Part of a small language model's weights.
Size: 12 layers, width 576, 18 heads of 32 (3 for keys and values).
Architecture: RMSNorm before each block, rotary positions, no biases in attention or MLP, tied embeddings, capped logits.
Training: a variant of Muon for these matrices, 942M tokens, 14373 steps.
MLP neurons of a small language model. Each row is named by its layer, matrix (down: output weights) and neuron, and shows model dimensions 48-303. Each number is 128 + 32 x the weight over its row's rms, rounded and kept within 0 to 255. Numbers have three digits each. A neuron's up and down rows have the sign that makes its largest values positive.
After each neuron's rows, "raises" lists the tokens whose logits its output raises most directly, leaving later layers aside.

L9.down448:072161097123120098106169138163152159049155077158110133114153152176128136178135147086119120092122123135085101095036151092094169089111146109103128109155090155144067118106100094164108136163162117118149124135123129124110068105114147162066151117105208110155166137221168139099119151130087187076145113115095136175109147117153157114109164149092096118108084186174160092134130164122143130150057178189122127104106157121164124076089149079107133153149199113121123111083102185127151152164089120096117056176143177131113084187102176103153124113170143145056070125132126114142114147136192156128103123146166069108149155148153146168113123121122134135133096119153097179164110074166036147130181163093088141136210191134132124151102085104129082150126136099111125135135141137210112148165111167
raises: "mates", " debut", " husband", " friends", "friend"

L4.down304:157125158173105153129141127073118151177114077143111070054129130119174133058138120136197171092097116146135164090117172108115100140115107139152136145022059113149114110175097152158097137140119176083110124049179091141102101135143088131139144179048173144111131153140150117150144114105117139130150120120080186107120089074161184101173150128115121093130069079120150085154087088112112141164127103139156128160088163128129122142066121173105154146134142146139058122101091114163182123104124107131172179150122131177225070081124136078076143190119139108136148129174114104114089156138146097141124128129135151121103097161185183140131158081140171130097130114115149132130118057154125119142139121128144112091113093100103084116111098155075099085121169153177125151098156100114105141117200113
raises: "itive", "itions", "mission", "ition", "vers"

L9.down22:123109138120134117128129119139170132070139142125122101147116163104101177092131163148126164110180101100073129157165091134130169082116137156129142115191130114151124099083115166125154195118117107165149129126098146037075120109102093157106121128154213131164144125199201160127134118193152154148110156188193137082106135116140149125164107171064160150119164140150128077121155110135161134172139109080206153132128170110158105186105107125150166109099123135142131164095117114148121085133145125137136106104112152154101089089138095106137144121114128117170122127100124097230159081130129127093174151094042156165094100037161177176145162151134119137095137152168042119104141071061115170152155128153132141125161136154127140092129091111128123146208138143141168160083094071124101109126109164
raises: " km", " percent", "km", " seconds", " mi"

L7.down24:120159113108166144154150135098133101074095101142151093137108145127132122140097115105184143111174136169166126104129158150148132162148097105159134145170124127206137154119177098106110101108077159139106154067111161114136125145168126072145067137172162143089114074046158120076108099166145077115156136169087115145157082109093102111133070080133184134160111077087083150151084139109144077189132128126111201122108165142132153155148143144080120112099106105116071149076108138071096138152110142158000118136089193226148141138178099144151181130103139083120156148200106062096125158124104135131093149096119111159183074130122170172160138089144138105176158174180137167153118107107147129141143130151123132189117122133135107164151078156092129145091158133207075107155098179126196191072094120
raises: "ley", "let", "ted", "hed", "ly"

L9.down417:135111121112117105177194136140123117136145123119044063086101108212131115137167077095126102087131104074152156113090119133116145099136102170169182134132133153118151148117112129090167096059147097124192167162097148082152158146111144122109144098142197118120128145120128096143132112076161179133126174109142127128108118126193115167165100122127099052121124115091158073143119103107079149109187171146151148133115167104136148095164154126106125056129106089095122049153083097108096118090170134125136088115113130104143202113145126029074103129161140133117057079164169190150105145168110170080210117083086142122093162105072119053087095143083088148090185169093116141160094159095184114143103091174169102136059089139162141152127129166117125165149082106173153141061132091106163141121152129
raises: "le", "les", "ler", "ling", "lers"

L4.down116:136104113082140176159165218102099138089145116127105180121098132120121142079144197141110115083112064112117130166127133116151148155062071177132092146097073125078134098115154132168176153111113140178151132084085087159137127128165136062075100197127134154142153109103126171159167149130144118124110117080144149118099147102144077157096170108174153118105105130089097152132133123130146124055143088155126131125137157122127181166165134175109080139067111130098084120109157120103114135091110064126104099080156094079085098165097127045161153140137117126166132171112173099110053054123092095162075157143120134133121140104177145099163118154114144157147102115112140129119126190132123139126111141125124090155151116137088131146116118115120079152112100161109195124127134154148112132158148138
raises: "fl", "sh", "day", "er", "place"

L9.down1021:124109074166156085119096166127148069124195152142119084074078206115134171119135125131146119138112192132146184130153125116171097071164159110095168187117115120133167114132098114135105138158128105104097160177111151171111138145187128121172115156101127072112152133127145138162117109089154128120156126102167181172118159089047098095104070114122105125132138157095097148142094089113096146131094115113089168057161125178128141090166105064157168103170151088130096135182154106122109082087121144041159127140037153075145172095140100039100129091128109073145122159138120153154088128165136115124105123162135146173153179081110178150088126086148079107121171128155148097155068139127124142159139155074137118122152141135125137103169153155153113167079158109123184139146127165130075121107134188
raises: "a", "ab", "adal", "an", "agar"

L9.down163:130083136157152125108056144137141153115167146137077127115103097194098164168054100196133110115085156160093116132067113114164141101082143133125112125137090171135099094087122124142089171156169144109183122167093049218115096163085101160089119127158059125123105062073158117135105167136091133154127091053112114171123178125104086082108098126018138130151127123118114095057123184150125122120118097118099110144131145164121121148171155136106091137123149137117120160164091118114112090070130160073182134080123119109139094137122168052069160160065130174114130118169140125168148079116077128109100110137095147153140106172082185111106073114094153147191165118145099150127148128142137099079117103097108157103101121155114145150142084134088141109142115135074123179104206090139137141103187140
raises: "ory", "ement", "ements", "ities", "alam"

L9.down668:169096076102116122151097185105091166100140164082099151146155140120159063153143126112079159097190133198154092144128132113141164144100192144166115126146150104200094126144144137110110130166116144150141125090101151129148094132142111125127120181170144122171159137139111150117127111074079146141201139093044198099099114147107047123105145120150079100139125132099155113180130152125128081172118090115121159119136109082132165102127177150114142147144124159091160110148189181092104141151144102097071196089111113103071101077100124107108052200136141175092097200103153168117130128160154081173198121148054126078098183115118103088079116165102170144188174099159132109125158162084105126080145120126137147202081132075118202129147113158107101100095103152131140181158064134173164182110147086
raises: "ele", "ier", " like", " along", " together"

L9.down999:068147186097158099141096153131177133091158117124158180074076151117081092104122109155177105065178129133149131132164212123111136159166186224220113067074081184103132102101119107099175114153050110097158126111171141158118142087157059141117175167117200091116099165123125107130140178078114112144161161136138072152173170106156131151112147187132159142138135149110130162110132165158083133153049113141132139122118141134142184150133151160099121116112119077130154101068115077115139152137121092169200163092186114120145069151121105156138126149167073150169119129139115124143137198114136126144082125124126131065134113135165153147174131157111107144188112112120125064172129119137145153144129066126152176170122118116122111064095127147137107174121097131141165145131159133132158141137127095
raises: "ines", "ves", "ine", "ve", "ative"

L6.down556:168151084118108185144178146087168160097118129152099058146120126168133109145121120091115099136157106117123146094133139112166120132090097115113172088157094097186076154160099100142145119083177103097201143128180151145100109115062096135084127146071066126113147111147200121107115089149145114100059147144120132143174117081129169115112152136064077173165119123148119105087196135124125129113128139142154079048098148157147192178131173120170130133129103164094131154136135224120180126129141151113021217197073128119126111175080129073144105114101148092142161166127105149118141085119159165139095103128106153156178114104188161162129176171112176094159114071100127104168130137091096121087098173140176103135136169153100130145117099102158156128160108119089142097080200170186161143126121140
raises: "ments", "ing", "ings", "able", "ive"

L9.down27:106158150055141170119135085150123150167122126107190128164146091091137081119101101150153167157105105133138171123169166120136158065088194179143145155106136121092128198149103122078105118148090180146077140074147111071160162138114124170186149146130129083120122170142153097064123096082129111109177054092176132121095106115192213113126140140111148139156125171127151148106146211111114113116163076147113098109138156046140109115108175132090073141144131136132116141145074146136117149099133138118156176126104134134168101133108188095149207153126166089140130167107149141157164126148146096058169110141136183146146044164114109172163156167055073147129136182150130107165125139092081095152184109144193149145155079150090156164132112132141071149136026118112120190101167160138088145122105132
raises: "ities", "idad", "ut", "itar", "ally"

L5.down324:137078101141107115131116074072104155076154128091122144116153175163112157076039084133119116112091112101144082113098131132149090080183106130107109153081121156132079137112148157127094099159168143126118143090156132099111197167129126133132125122158124134086075134097124126143149112142120125042208158188165141115147162119170150144111125140153122115107118090093123164058077140167150095100089130154164153132137120160173070126175114101076117104065074129133121127074115157156168146163146138108136144191105159128131109123080159010153102185151182177107052122122108143142110108098152139111155139082124163142202135200111105147155116075126111095144169108159093178109189156115098180153144167145112118098154088169139148151104158134108116155117092136175133125132130193054165177157102098
raises: "ly", "ted", "d", "ty", "st"

L6.down858:113134119146096131128172066088097128090165088077099109119153135190132098177197142080113126158160102105088150148152062146196115108153079124091127115105118112116095129146141180120139153136151186103101159079053181105068081157094128169147136187128135152123137136129110133085140174089149147086140140107101159166120068070154143096112057136169111133120094102199179156130131135120162098094172174087123135120153117154155159153176182120131093141147108087155095148144183105112130139112114121127120127095130124070127084192178137172146126119093098095109156102111120171190127095123142144112092106108101124131137147145103116079028142165061182115191090162100105132110141169171103137125130133129142160166111136081160168094087125186087080183148106055042101163153165115135147103132191142
raises: "get", "ged", "ge", "e", "esh"

L9.down913:181141122133159102088065152096044153123158125166110162086156178155122145136170139127138129142158112141154110080184120126071136103089095154109124113176143096120109144139043145161141108185129096124099135047110100166137106144151132131133130091161156138122144141120119165153098152115142104134172093118221068170172106210075111132165089096131147125124143112179130104113120101073161175112103106098103165152118111130089060146107081036100125113154121166096133141193150142123191173070077128179116073144132052094141106053185104117107130153096161140117098094059139153123107115130126160113081134111041066128111132105144104121202127119129111148145136097200095159179135155121144110088160139153085099126124168072073123082136133149140136145083156159144120131163152122120085167096142107
raises: "th", "ow", "teenth", "age", "ume"

L5.down648:244119102159152141139107127150101094088143192097128166131151149105153146124163119110159129193154150127131085102108136120110169125102123105070101146230135149107104121131141067132120150115140119176171133107179118125140156173083032198126132141151126111116071146135111127174116110123083094117121111109079113077138106156103153145124106033107113087163066091168089130117171103077147138136150162160114190103117138182116105158076089114170141147107145137131121140139142142115173154111136088180093067160120140134148058126169138177121091111137120121170136115123152177139145127073179126125110153197126120152085218109082114137123101166160106077159028115096176087085151107129102135120098158077076192127078161142130157127088131211073150112179146133099141139172102093166154165103163189
raises: " by", " with", " to", " against", " again"

L9.down729:118146112107086151126168128132139128117109107144113153118111145127102178104096084188122150113110187151101086164093156143110125106118123154128162141042104133146155158128153093190128187114114098143084119097109141155073172070151123112165076112154108136097158143139147116130136178141127117148128127109172135126163139129125148142073077167111128121140065124146113159098159153116078116167178084138145103114166152144098138136096102139143141116015160193149149146097125117119197109096097157109052092156168182092106170121119083134172100086124125153140204112101186114165086144122153163121051132170129176099069117104124130150130172149188123205105156092157142108094113210167075122062158105087154151144084121121198104140110121113094125110074131155125138147155130123090156148214092112
raises: " Belgrade", " Moscow", " Milan", " London", " Angeles"

L4.down1079:158173094115130072146122153158111138098158135087038106188104108116166117089142195108144092115139118137120131163174150111168137083156053121136101195069142132141151124188116121099085145167088177116136151139083115144096125112159172168155117054096105117119107058075163115117154170146105167195155123127146140171126116121149115163115056109094125149146147118146065101119142164139091071155160188115108106100144159146116163178135089125145140104000126208179116146157095105081137197122161134115096147053133187130124155101130160122100153113089113133119141079111138089171091078125137151090135108073146119101107150200160139154171093152152209144200130107073099112120043140136133125109138173082096140093121112126114145117197117168178085153143112134121186140134134103133123169136145138
raises: "rop", "able", "ric", "rol", "rom"

L9.down220:141161090165122104141134113120125106080113149157144107098056129122142131107155150126146143159195118137149128139146101060134140088112114132099104115122145164131106110137151163134137118129145112155124178120156125139159150132095101126089129117109073137177149155143086131055160100124144204145158086139140112155171101157131089182196108116145144142056100152104094098119128079072130155108056034101136134087126145194101160161198137106101181103092176148141079157141086160142121185082051117167077078140145122074125157131079073151140142133149153144139177128109156034175128170160137116157097114175159123112121172024136128121119166147101101139197164071085149094142147124156121150129096137108134170134058118141117158134152169097114121101134119106151122131147143074153140098078170044
raises: " ago", " before", " earlier", " since", " previous"

L9.down202:158135122124200102206163129126181119162191113140150096182106115161159075135123154143179098121158146102138120144102084082217191160149150160192142101100102100151139130134104157193154124113098118093098162127089136107161129149110153157094091117137114141148122159157144120137114128155119119083088130110058105109196089128143126194165097147104088114149117188115106126117131185133127098101106144128186172162119115128118105142109107143123161106150117175119143108145185062089158149135116101078131153105082158044165148144176117143152099097129116120142104091155188117140130115108152171154132207172147115148127140147171150115174096114097090153123130151149145187106097150106126158121166210099128085162139129113095113169080087114081160154123121116172106182074145116128072103108100151
raises: " as", "men", "oi", "ib", " scene"

L9.down257:139142119127097099140201122090135188087180147170052130108147120171093109141152138122123144092141127174109128076118164161093056124134118120110111097095118133174133126162142108214111139073120143108109116169073170128139082110124174124060083163155098164130157073124120127072157177112128122159094145138158096146098112108145169118114115172089045136165194128111151158120108110081153156158080139111114136122114116154190140117124092088073033139133100117103152138132132112081145116116148131132111169169068172077129144133133135042114128107255137106098152146112179130092159170137133154153091096106147097143103130180089101193109123085109153098089121129098135093138109126123154157079075140113139135102098105129178173152143133136126113127077130153128116097154169127137120162091145121
raises: "co", "chi", "ori", "uka", "aka"